Part of a small language model's weights.
Size: 14 layers, width 160, 5 heads of 32 (1 for keys and values), vocabulary 1024, 4.06M parameters.
Architecture: RMSNorm before each block, biases on query, key and value, normalized queries and keys.
Training: a variant of Adam for these matrices, 3303 steps.
MLP neurons of a small language model. Each row is named by its layer, matrix (up: input weights) and neuron, and shows model dimensions 32-127. Each number is 500 + 50 x the weight over its row's rms, rounded and kept within 0 to 999. Numbers have three digits each.
After each neuron's rows, "fires in" lists the words (lower case) most often at its 100 highest values on Wikipedia text that the model never trained on.

L7.up353:540482531561412473497556473528506613573390500472480482510495526488466498493451504511554552530514409497542536470605549589404518484517529516550391517451482491596488417481509599413503533527496567528451491414543420476567537470578512540470440472500522492543464481514532520479457431604560468474
fires in: "with", "thomas"

L2.up293:459515449549506499512428582574566501466529523473535467465529531598555502459489468537541555495492457549461454475606496617456485483474552495547507476524495480465549573521552585451484430476467480532511507463469451462558527405502487462491432392592571482482546510497483537467552411546526462517
fires in: "film", "against", "won", "films", "digital", "again"

L6.up232:484534548482582467532489329530431541462442536389434468481479518444554492495499460582532447441531520545464485502608491467460521528437449552430479477514497491396517464480440536583406428473489502407566514570527494502524509528486467550614459511506548515491493477491498496477585480485411443406
fires in: "they", "has", "she"

L10.up110:501510520554389452571504482468522513444486563478547552491538475519486523513525519463499565408475539436457433475403481507458519477474484551464524487481444494514544476537507563530541480455492458578458576462469578572407417533538455501475611485621544514479525501548465617465436510530528510501
fires in: "a"

L10.up638:586516547421434516519493507461474509556504482516592455459435484509536497567483416473436371538476429512574454521496444562620490483454412530411487459510475507556444461551509592442473506544486448568524534458512573539475497438553474490530433474602491479524473518519485560529645504556531462498
fires in: "at", "australian", "australia", "force", "pierre", "for"

L5.up264:495478442455470561448467526529473512559540503488504480495395526423520578485538530470543578411499552552441519470418475520541501505481495651459476543507424488501538488544481437533515456525508395554496593582593555504447548476456482593489509487478548455509457534490465591598619497534498456597
fires in: "living", "individual", "none", "live", "activist", "alive"

L5.up129:510496472537472413510474475464486496503491513569410542561650507474477466487549458537457481480481499542517428509542499501392533521500357427499533502472554517511461469541444439551462429555513503515570519449465440517497486557477487539481551412558520470438534527602351522512460552377587513544
fires in: "also", "are", "america", "and"

L2.up327:434499464515423494496498453425485434465562535517493537419443484447541450598567491496552561497501490478473628455566527536492482498497470444525418502502433525503512628435597574413409491509509530505532525467454548483543468517499468433488471478509506423501587566491495562559543467532500481568
fires in: "children", "robert", "main", "round", "northern", "mainly"

L7.up639:446477584481445507511463474543582350485587526523527515582416475439440562474563478589482543536526556572502529541499396480520498538523522488474481464585499536511467540491487432478521520526521473427490525558481532554515454477514514577478507481489465520474480550427494486488557509521490338547
fires in: "an", "no", "on", "production", "finished"

L2.up180:576494502426612444536585480590475412452444505470508541513591568465463495513479531555478441559484458518552522428467526505519518458458476479489502461474468478506491472539450373443544517484484479459338476455500468526536558597597521512513513497488599435460591529472496460498449505544503460582
fires in: "player", "played", "side", "place", "players"

L5.up567:524489539466512477459499546589530419568585518532475460496503454481513509411409434553477474510490382485500472499474469462452516432548485508536594526475421558529585544513476538555518378512480480494494546475540469411457547535390469489501511465602554509480470501537509518522450508419541531586
fires in: "be", "before", "being", "began", "military"

L11.up637:567505504383461498558550469515484528545397462430533453509497534515505536446483428497514416479512427554567578431469528476461504485545468488455504510455432515489540520593524463489455579526481535637529557487583470485425585405540437479549592467537484495471592487493545527481506451402436468496
fires in: "at", "before", "forest", "onto", "areas", "would"

L5.up365:498507450562542499413547465480457513510613425523611493467454549426478601541523470485539467532485498554413406514511485586481524467500534493576430509514455505494335470495500467534552514486530443453557545572529515499399516459493491469479498524411444495440489520448462606590526440523545508460
fires in: "of", "directed", "those", "director", "early", "direction"

L2.up579:605506484514525524463460454501516471564541511484546514471429488486508572497516534513511561489514524480472589551405524410507485594447397517445527450470473482511483546614507455459517518497511476459525485557416469550509568520448506476502485556537448537437488484596462389513531437411413494512
fires in: "it", "coach", "beach"

L11.up187:458482475474498562511572462480528464453563462467530513505528437506556500481577552488511429491506461507605676422324444541402484521521526485568500585489470539567593543495502504450517480497486455640459472484543546400517444417456489538485454551506562519492591488466552445431507511480515482541
fires in: "is", "has", "was", "no"

L2.up429:557489423475566488524551538552508481491499575476508445417488563409483525493512544533542511505520480512524455448484625517481511444487427525484599475484501504536487561447516466456510513492523471547489536454452426467488458533556505587481560537507607486414515555504508546420481614590531533540
fires in: "an", "any", "announced"

L5.up241:443496520497535573480607486465453418470537637516520483507455549520438522488499529507514403475481488505593477523556528554526505368482561456587471597433581491561515469482420543538540429488535485527531450506450595562469520505520536482523460544499392566438578460416486576519530483415534559449
fires in: "of"

L7.up544:511506563567409462496592488465551635519431522546468521542489454454404545479453441493515607529524469533536594569401513536573515519483617534575407438469501589493477511469406487288513609533502492499463527537464486495508442570480449504515493465478466471509435533466503455468477513513494456456
fires in: "with", "text", "gene", "known"

L2.up248:525505487562474470520601554485564471548527452442505460437374555576397536482554588532493572434500529524510451516542432432422508515448545515528539475491477529514476544587506557433527500517499542426497586561481485477482482453505478520560514562369467628446545458514525517472554403481417479512
fires in: "university", "following", "aziz", "followed", "18"

L6.up257:472516438570458558515523467413532539515514508503546543462580457478566505455458445587639543394489385513514544455514548447576505426543532466460506435509591487469518521395540524487531567561525622449457448543498530524548477528480495502457520406518576491475431530432467520498503548452434482538
fires in: "november", "april", "january", "royal", "february", "company"

L7.up1:520514440482549507500541600576409537515506433584500547407553452523538573570444551468451489498509504501554454517548521488550498557559497459425475465498485459560538448551572493402511563405509576569447474438547549488571508582580558465510465484500544491472497489599596557566453513466500495553
fires in: "with", "women", "following"

L6.up156:499499505513528494546515527476609473527514439604435512478550465559480451451474557511500577543535502539587399457419555446457494439499533576537568468505457462534566531429443439480500495499478593533494431531489432514565376479464531489533492546460472535515401550440461432580555429493572495565
fires in: "second", "january", "march", "november", "female", "april"

L6.up103:449541495545520475517452497488507520478473509406506547314504445474558553531620565532435543538502526490520459485458451538371479495509553553578507524487500392472523536635386464424493608545496524491556465584447548525457507511599481466571473521500445505530416506469525534516516544542514507479
fires in: "in", "september", "october", "june", "july"

L5.up75:470496564426539465492496547517489452493550467546495438437491570506603558510527532433522374532487529543471414578558555493443533460464586489500481554453493475464473562434405395505546590517529541480490417514445453516531495473401459486459527499389463537471490485529539529419516495507568462377
fires in: "of", "black"

L6.up128:471491507565499490549550548451515492494386499438511574513508549611410531456420424488432435619460501527446453500446501616508502578485468455477484594447468527476600539509530649457494474457486449481493507490545513464467435405430481549481594531513504455521566543503468536481551552498478498548
fires in: "to", "town", "on", "took"

L6.up24:439454513474547475515514509543524463507466535570457509431610500540551594527476563535517616496523476441515491444432469502561517431521439573492492415436433377441565543423599522536563545479503614516435513440466486581557453454527548535525535517575505491536436541430487456520528464490447511504
fires in: "january", "november", "february", "december", "september", "march"

L2.up194:501489553465516532496522445478479489540485587457456509443483478530554467585607447463475590449512486435512490618474539451492507540510545524532532571521475570515540513431470535540472559452503527466540570464513575513553519440511432399517442464516398539483491467448463537661470461518458436476
fires in: "which", "on", "it"

L5.up144:514477485500466492504480485499544490484591493455468534555518578445409600529455505516414522521483538555524515467470524504585509449451447580421514505516497444491498349500442483494497541442500475512485637557562518453507508467515535526530477389492596490507434579513432543594445543434613479558
fires in: "individual", "living", "services", "individuals", "officers"

L2.up586:525546514547519571460481506525484497548552597483484516416434546513457548493563599450515581490529497497484521517449469508501516435512509568502462486461475478478626524597496518515586458527485527577572511473449559503532494552438461475567537607518463567480551575586468513557486464464505448549
fires in: "university", "on", "19", "20", "ownership", "partnership"

L6.up528:501484493512521468459536514524453497500531526437504630554743488503427483567452483506493485447504596492539542414500421459550503522548412625491475586481485479526503529451557600506467511515501527476501524452585463559641516547537582454473465519514444484535516442470484437498565496480470486554
fires in: "to", "an", "together"

L2.up607:519513438507595522460503502478386477432466372534570455453434487509485536498490503468533542490504573497502512446440476522488493486536539489480599517511594488478383500574509517455507534506534438580613432453610439508547472439481496573491430591579541574440477499573505554495453563467494514464
fires in: "had", "16", "8"

L10.up552:523472508481463518549545529521486454543468430545570413423445494501466474497562512546500462481461576471412554504399526581502485521384466571557463521502506574454442554478560539459438420456517524439450521443474573520501524608498440509562458517422498451469632476514534504585507665475543493417
fires in: "1", "of", "oak"

L5.up21:472506552514472519576539440504421500380505502505464509546551509503434470474441535524476548547486426484493514532525602510510479462475454501443392445475524465504637531521413521504476436445492526544500455521537567566567520529545454402530484475570463431524397482506552482470409454450477419509
fires in: "to", "history", "historic", "miniseries"

L7.up424:562506542496498440536595510493500573465515510451488539536475511473397536508503485559549553523506399546574514580462489563547528504538503629525513472531428439544436475574570507378528596491516491489492491432512438526490517478589442520447564528600499429577475615600520518467476499396480453423
fires in: "through", "than", "those", "known"

L10.up43:557490496486499430552509508520422473485541555405560522477530461491476453447459624472528524441506502512424522481512466479593501463427491418377489476442517482499498460587472480551508544442496519555481494473565443531441455499523465477472555479536613543506482429464535574528547464561603449477
fires in: "in", "october", "robert", "ned", "december"

L9.up206:522525461528516478510529488484491409536534424549546449648418470577557531519444551492511498500518574534540485500442469410573498455536500488437524486437476551526507446466548505517515454489508485576477406563492598482443505556476587528565520500530541521492531490561498376472506512408571370479
fires in: "an", "announced", "any"

L2.up120:490481407457458511496453416411449566471485584388487544467490507522492458516521614418512472551500462448502503474443556432439472483608535456554394537536581524561506499432442458543501439489496498600501453477475480507466477415503624507495481472516480555469529523461556411532503468487469492514
fires in: "also", "not", "2012"

L9.up168:625469486514503424492527460486376493495494426400504450548494482431524532442579570481567442439525441471603420471536470513514499471554545551478501465490450522486569513488604496479406473524515457435534489478391578552467513425504534505528483501554445586538487460486479491478458497560510513513
fires in: "a", "age", "average", "pierre", "officer", "county"

L2.up471:364479540560553532506453454515576501490491516410548524464532508471561490457458556490471465450514471428531519567516440438459482512498487569485609525538525438574579489494524527508450424479509486545505461491495612397555499483455524532393470559559399407446434523502513497459416516508492473388
fires in: "as"

L6.up189:451504546435593465462469519537400497557539466525466519566407456402476540386443590548475566452512565496508384479462430529461498515521489496531502520453498480533502443453587520531540482519486570590592460487467439474498467490488537543523518466560548514513436524518517409557447432403465401519
fires in: "to", "took", "town"

L11.up2:486518473376514516510511499572562526532400481477464518461472482479554538443503482497553454446525448516558654428482469536355508513566467505476530489461442573601630535553563472478521552480477437634516562547565492451457536384462532496542517551519488470475567502428510448433542425411477564575
fires in: "was", "would", "candidate"

L5.up521:419480475480490515549484538505488536567480451561541438466481464600498480524466576514576590570498481525551561559549543498500492613585446534457498419487466467498580600388543476458427536490482480517438512543596525494468469452548528447499493568515466455502400595429560547528543603608503517516
fires in: "through", "than", "000", "third", "those"

L10.up400:555493481421533514525515537497494506497528526408545458552616457560438463463500600423507487432501492545460499510496487400538506492525541489419518464534602443529542517484474411521565487513494538498457528513547535537554536489539511460462591488524502564544428518422481462544398429530501555504
fires in: "january", "one", "october", "december", "november"

L2.up82:475492531465527512574534603466527496411481444497536526469565425530445523467541486532491485513502465524501390443574482521449466480526585437550551467501528522426530457445511425473432487465514575576426552472539476469503492467519564508446510430399566461505494551451515606469459550535505406462
fires in: "during", "took", "promote", "game", "following", "prominent"

L5.up145:649521511541573444496429560564464596496483490458454565507590469491497521486526429495456580522518524479427456485465491601617498524497466511472434457508419583447427452578520544502511543474522477452496504476563501398611527514473490450478473455488683528515445520520497412508434468503546368587
fires in: "player", "summer", "played", "list", "listed", "play"

L9.up557:550505522417504423491510450450503506435447517493429474474511467527424429507530518436483552450530511592500543495504506568503443512529506605488488481591518513537510449537417463528436593520515523513524586500364442576579510391541447470489543470605484631494478450429456559384404462567493521475
fires in: "a", "degree", "to", "age"

L2.up316:526474422504509535500535489519533429470436464423507493502440497485601534495513558469456492555483567544561486381574476557448450480414600457539521573488508434477483453503486488405509546488484440483472434543467478480573509456640527435506411542534606462460496539467556501505436453561561548518
fires in: "according", "borderline", "first", "order", "record", "recorded"

L6.up472:476548556528436488471524394412481470444502554504413364538435569455622493503562559499523560466498454555548460557510512519482498505508507404477534388507504496496418466486510499539525468485516552463502483468516609496499536475472495447520551532559411453481460540481521543486506541530490525525
fires in: "including", "include", "website", "included", "children", "smith"

L2.up218:440514463548478434574515520429369507539561436508540520488413539507492547527499368486557607449495574490534418455574466513467502539541535543563467546491488525478527524537559493565518440474545494503557570510528537568520488413466437522492496528374461580467469468481515531584603424436514495494
fires in: "this", "france", "his", "episodes", "francis", "franklin"

L2.up41:562488530457501489540472546405437512429526452469569420400546529500492487456400542544495536531517464520456454483569558488484520518485402434488408441481481577451395522479497498443527538448496499503343538518493419538483445492468475441430492480569557540465541581475527507476586626537534511552
fires in: "of", "code", "period", "emery", "codes"

L10.up254:588473425440541533457525436538570428483478500581428523554435546495445496534562448471584404509463518492540576514564520539412497507480437573584424508490510455506456503538518523499457463550510504552495493522545441535540602489500513580557506555521421594521511520410571572456502594524497522419
fires in: "she", "will", "green", "mother", "street", "may"

L7.up379:476498538554472522467481460523597478488509557502563490567435484482414574438540429566529596535518474563555523499499441552542501578549456570513460538475475493468459553547484452492531497589487432508463504575498363478400465409486484504509547522479423414559496586445475498456489556474453406381
fires in: "through", "than", "third", "those", "though"

L5.up404:491527494555415470547521504470559408449480465535380497580576494461417474442490526544410521594498442446530559450425466435448478492425435540624574484574444599488533574531578553464370580558478615417444516478571520557489483545447497495536493459544525506609493507542516490493454459458495480466
fires in: "with", "smith"

L7.up499:431516550495543444500510514576550589460557537545464554428405467414473552503471391466538473493570540548461495530569468474521484525506569563508517476492493506549519567466479454431527591492519482459458493520492487546562458533561561521504478468561480536519486498590521484616450536442543578563
fires in: "with", "run", "cross"

L2.up132:555496493502456481425552414434561495507482583526494571447509508485454498433533544533399423511469367570543563607493445484520505474443522489474393453508378490609571490477473476489447581469474552434454503440463564528520532584514413465536565480534494420501475434409516496454485431511495476672
fires in: "as"

L10.up497:559479505536500430511534484546434451556435571511471533498502440477465483509520462476571489543467484575500543544490461520553551373464511479409471441521483453546469427614441388587529462546464495508506473516570569473471465466488526475541416420516524424518529531549561491480483545479589468581
fires in: "an", "to", "june", "building", "in"

L6.up395:384489416497467564565498501459540516426459545482508589300474496608510514462572497531560456547475441548447431493524494493482486416475481514511520523508461455378609454533429546485529550467524546450476460409465518471437479512518504461535504495468562587514440537477532506518550606519511467524
fires in: "october", "they", "november", "according", "also", "from"

L7.up40:494479508512552389525581504541451477513458573535515499509438516464534497457557458527468498557502487456556444506387572511471484489461502577427564551560420503503415403595485499568514464464498498434496581555501528481447478468461424550429597497546648462538581464566520426481463535497505518502
fires in: "team", "date", "being", "began", "international", "development"

L2.up451:510544577473489530566566557385535506491583466525498472470408580541362442454582508519504539515486528465492427414570429488470513432486527490436542489494499514521613542566579557544534497523485492482468559580458546407423512569410552475497504486510478527525518551518526516481577505570520525523
fires in: "as", "university", "representatives"

L2.up295:516466560595529454535549510527443503501406478507446516525538551425522519576491500508467503404503460475588538492507631439573499473469527495496550450477569476560528430504582432407439454485522546519462557556534496430564529433621574473504495520482468517486457427503490472506530534558450440440
fires in: "a", "age", "production", "contract", "productions"

L5.up605:577499410522466501487443545523480517508512519543487521509555481556393462550401551575499513536486482556489498553471496606517537464551486455550493434506516618527430414546510537460465539498490609459562522523512440437471466423473560484481510493501559500482521607456425533572481493454671445593
fires in: "are", "area", "areas"

L2.up247:451537560493481540530558551426491465465582478545531481444500501592568528522432514493545498453507506548492532592484562533494506460524581509486448549562453518452470581521484606574509505470499558418554490400525562549585523353517436478522461462447404577480615424464483478545532432508455474407
fires in: "it", "italy", "found", "italian", "its", "pickwick"

L6.up4:561511518485509519495494421473406516507490472487452526574572528572483503389561518469525478523491567541541460518425542515549518482455469555492487543442428502495499622565509550564414567418457499454517526453519589486540541550496500545623470509450448480562445396502560455480547446493530511450
fires in: "with", "to", "within"

L6.up255:464514557553596452540497448510464503445504514432453499499452499559474423570445455517501524506434586528545426551540472535508517569471529545474483585529454469421589444517511599487504484441495520448478613569481593456462408432475462489509452535417427510476429439494583656491604450491454478540
fires in: "as", "0", "01"

L5.up615:535509465540566528463504468479454434492474509565596478592524562538429512471591456482490545478498466400579491585535567442523503520490449425536419454427513454482436430470568565524476564502505477419525518396522417495519421561562534432473425458563541497562437487438495612505511552550562505363
fires in: "with", "s", "than", "york", "however"

L2.up264:492506473453535503478390502617473458505515500479479472415537550465599528441470473477486613438540481488494526584417509560527487615485462549416508515528484532513489516417518389517497453449509485550485442425451496561515532531528462467475476554522541411492525572516437478613451494453466423514
fires in: "on", "s", "once"

L2.up32:587514514493513477489600578537484513613447441483466479482384517444461500508522571478432501473471518508519464374441482506527508486480509539441649460482511515550526480466519422490478516498515511452506496501472543520407477563584475535533516639450582478463437511559536533507524561560517480544
fires in: "an", "announced", "any"

L7.up98:492495475428501454464551473521487496499466464598499498554578490480459547608442462495436486531514600493533586566486510477566478486559553493490490453477475470493595447520410488463576544466514539486584505524552503512493553649508415496497409412489511492487549597510548508552481500576558495520
fires in: "through", "to", "brought", "country", "score"

L6.up43:454521478590502474508491475572502485528487703435468545457587515427594522496578545500482443523550447535498530501525399550513503582468506564547542439485552418416445441542426398562444498514499562426559558506585456500511525533502514433574450531522534556460466493468478503509550579522550505467
fires in: "album", "they", "isbn", "albums", "hun", "den"

L6.up556:424528449523655521550494450503442494553573464539520540515434463467411506455426436481529547527482558492571386482538409511429512488494510541519637523517456481421463516538475460465514521443467540473544494477518498493529480513580521477543399508399464514502364502503516464561573433490484499479
fires in: "as", "around", "took", "into", "from"

L11.up184:552468491406493551517495450494405455560448498554565492512419544582511583416475547445472500511518555420625475458481525554526496445513463461502514527482500500431655380610527465516421546545494416556552419541548570472479521349523453536509487457526410481507527437534420505431530405435473448540
fires in: "he", "also", "she", "someone"

L2.up240:606513503469481461526492434448485474583454482477428564500493406523454488649471537505522578405501490488472593488481460368484504546477455543445518479546401507541529492467422444503495544449530596488504505478516486481575565561546506486486449568476516469494499515550443546544500461438341414523
fires in: "it", "time", "italian"

L6.up311:505482528452626570516522509523395468578490553521486489634590489543423471497437536508497594593522524449550456509512480508516494669498459525529476527472589434542476543457477462514499484500477495477559518462660456541585453504525548541447466473506447474482556482502498478524586450509459532484
fires in: "to", "about", "ability", "abandoned", "able"

L2.up95:451468576373543476476558457506494503529398459554461499453498490433602499574515495470423438426513476484524545526437448441527532594481446523477485474518494420586537491497523519504491525429514556475547575482465603524574557504431463460478528541494417436437430457510447476620415480432434461457
fires in: "this", "site", "website"

L7.up167:585511466446528526504551493426525446410489506419497405597533488499588590540533517515485553540518586466512616428500505521498515499556561604504590582511407433505534560529549522432475517488497475400535549400533578542512561531444505429479549505444518489445457533429515474541378405427491499459
fires in: "a", "average"

L5.up271:509476551469492440512563504585559400493534508449504479556529464449469463423547439478410543496505505490459513404487458376483505549420543558465614539455429484471479473638534507545515521490537550462479551449558461564509510585476441584532529467498539516497466500538475453422540441494472452529
fires in: "side", "albums", "outside", "album", "wide", "alongside"

L7.up350:510507493579500453479510504499465543420548443489636453540554479485509502560422473474553524499493513444458438456499572574543520545517472466503547553489415455490539430532518435535526468488496479466607557480568495507422441477511569536521519482433560499493474461540515542485484522462489642587
fires in: "second", "on", "partner", "events", "secretary", "security"

L6.up114:443517489488496480579545510491452455432513518492441485439492444445501513572538566460512527486511574554566480494478464505472482522499480508518566448446422534500472499527436541563429576408496631513416517549465555517463512491572466504531525504450430483531438504499502491533475441526540572583
fires in: "october", "november", "september", "march", "december", "august"

L5.up540:536517430495493523479519547512519434519555523411602437524482543520392413504501456517443480504526465476546443511447543475501513349509551555502478496520501548484485389432444581518405448473495546454451506446641527516450452536478508475484500496468521474506458537454523517542505453410517543453
fires in: "that", "announced", "who"

L10.up595:594464460454503454468543422533514449574407513452493547516455458570474508431503512472575448434495529566539488493497483502389523438583441507476444478538476452497466465502459467547600413564531428458507618506521362550420568399462553494443508522506528511450551551485558505504486428583532555472
fires in: "one", "october", "for", "two", "she"

L7.up488:487519441502509463515446503577405575507464472481492527483484549467568617540326474522527458484563592452505498512603518537415494538449592403453491488469435483508477489508532561413488514455513541416518498412509435485565545565505562448557457486506516423557515514571455513458436545562592526538
fires in: "through", "with", "control", "record"

L5.up474:522549473548495550502415468419435480564467447490526419487473493530525566526511466551518538485515418382496494613497497609524480501479557542556414427576470497518544417445551469448548488494511608441458463538446459477464487471483414515505467572422624432588442473536466466491492416488531439579
fires in: "as", "received", "individual", "individuals", "association", "an"

L2.up243:441480525516515451557435478499517472499538506500560488400465486548456444510463507521497515385575594471491460538439421573458537502531494509502475444473524537465457481496530595531508390518510460531515575568596522471512407452433508548472494515471437522460552594415428451469480465355469527460
fires in: "22", "announced", "reached", "forced", "1910", "1950"

L2.up291:400516461515433532505497521486468550495508566437531474539454560414604537441498443478374484531468416440471557535432463559526493469489525473463485523516568537606502511494526587510444457509518498506379506499550602470536579464422461524511532450530460523576442559467547549535489542563460457434
fires in: "no", "aircraft", "provided", "provides", "as", "available"

L2.up546:517526550399515517496588491542540486385359404521490439534496496526484501424514477514519392422491532626504449438556471625564492457480571459502464515540476582494484513517555499466423543523500607525531509494403507481538558506462481513532525476505545471507532467379490539460469531494499468528
fires in: "women", "borderline", "woman", "list", "border", "listed"

L7.up356:614487512483489466489564460513584596562505506483516479561527467489500499465447552531468551466491428499492529534483518516511503460490495480476465499472494521523491558562482568304516649565484538545424461474496405439558562484544571482513479524577414478505429462560451480472447484511495475465
fires in: "with", "texas", "mexico", "sexual", "mexican"

L2.up387:485500482480525531466533397523496546511379486500456588583465462473501468597679565486501459446485467519452522547505522527559502487472590456493538518500490433569491487492554527481491568467530542464595565480550535474538579466489511557523518582514425518512434425523470523545360531432520426432
fires in: "had", "a", "age"

L6.up403:481470522545480499498494515466499494390554588553490462522536452599535518492526519497460475491483421452424531529567539445517501533477428493489533431533493399462481554440598557459584551365463498529438387485546556495462528503460606526524528517488596565497448494503516516510533578556570550551
fires in: "also", "family", "wife", "each", "well", "american"

L2.up160:447485569575508496563589547512559519564425438584391530553550545472449482548504558490480477509480436499534538469529480510601540475527484534526452431498472567588571557545537559443479448534498631557466564529456583448524530480455551518546549559528464604502547482525509516484568480498478425477
fires in: "as"

L6.up72:497499477540513460514485486521538486500521448464525580465504599519387498423596423414542532475537467531459514435457536397476497553554509562518492465494528526417566478602398519447470484538489551521562569428480426471439504500512615413458483465522482559473475520501450426483432482379625444532
fires in: "its", "second", "if", "these"

L2.up270:414476490542453573534527497461552473577565446523540498497435530514602560505510401517540599486495516494495590362524508511527476603474507484585570539472529558498562582492498553490500502479501543495573560534465504519454532454457469437515467450498481526477439506520478499553619367482422419473
fires in: "on", "film"

L6.up301:456494481508499529519562519486447480521439545575411501523525512578506552532506521447487583563530497522499428458517453416525471492547595535584485441459434457446528593502553451510471591499497582489471507481501441520533561499478413510487462490520422566479484601449516512525600540537485522609
fires in: "to", "took"

L7.up67:426523470467500509498542514593409562491510499493558544450601464488576579563506507511523530553559509479447552532519458624543476604550489488463538438436487498485504523477374555410495524447482502500548533451477460515482459546376432428546414403459450570493510559446558537532588521458499478599
fires in: "with", "as", "secretary"

L6.up630:483497442433590508533577520462588490516499525553604425479482526540530573540455469533486410464496492440488470542457500533474487546512497441496467446499512477511578571523598467458599406492476508509400503494372602499420467505473566546491632445405496462465488568462506531537463560520495430475
fires in: "on"

L10.up40:558479476659431436435505494549613454543448496560429504568466542431480449520582463475531485461468424549522538474497463504453513480528499527464473465529532506530472377559457498547529571558501483547465517470535636520597510589449485561547500454493452455538582474479532530538535541528501567598
fires in: "to", "as", "s"

L10.up628:502540527478559508516441489536587508505491543514540538586499565521499500611551494491505464524505501469469585475583427520433488567422585560533462530518555547502582507528528437434551572507493497554474547581443585538505478514571457547499596540453519602533482476415440523479357511548456527515
fires in: "a", "average", "aircraft"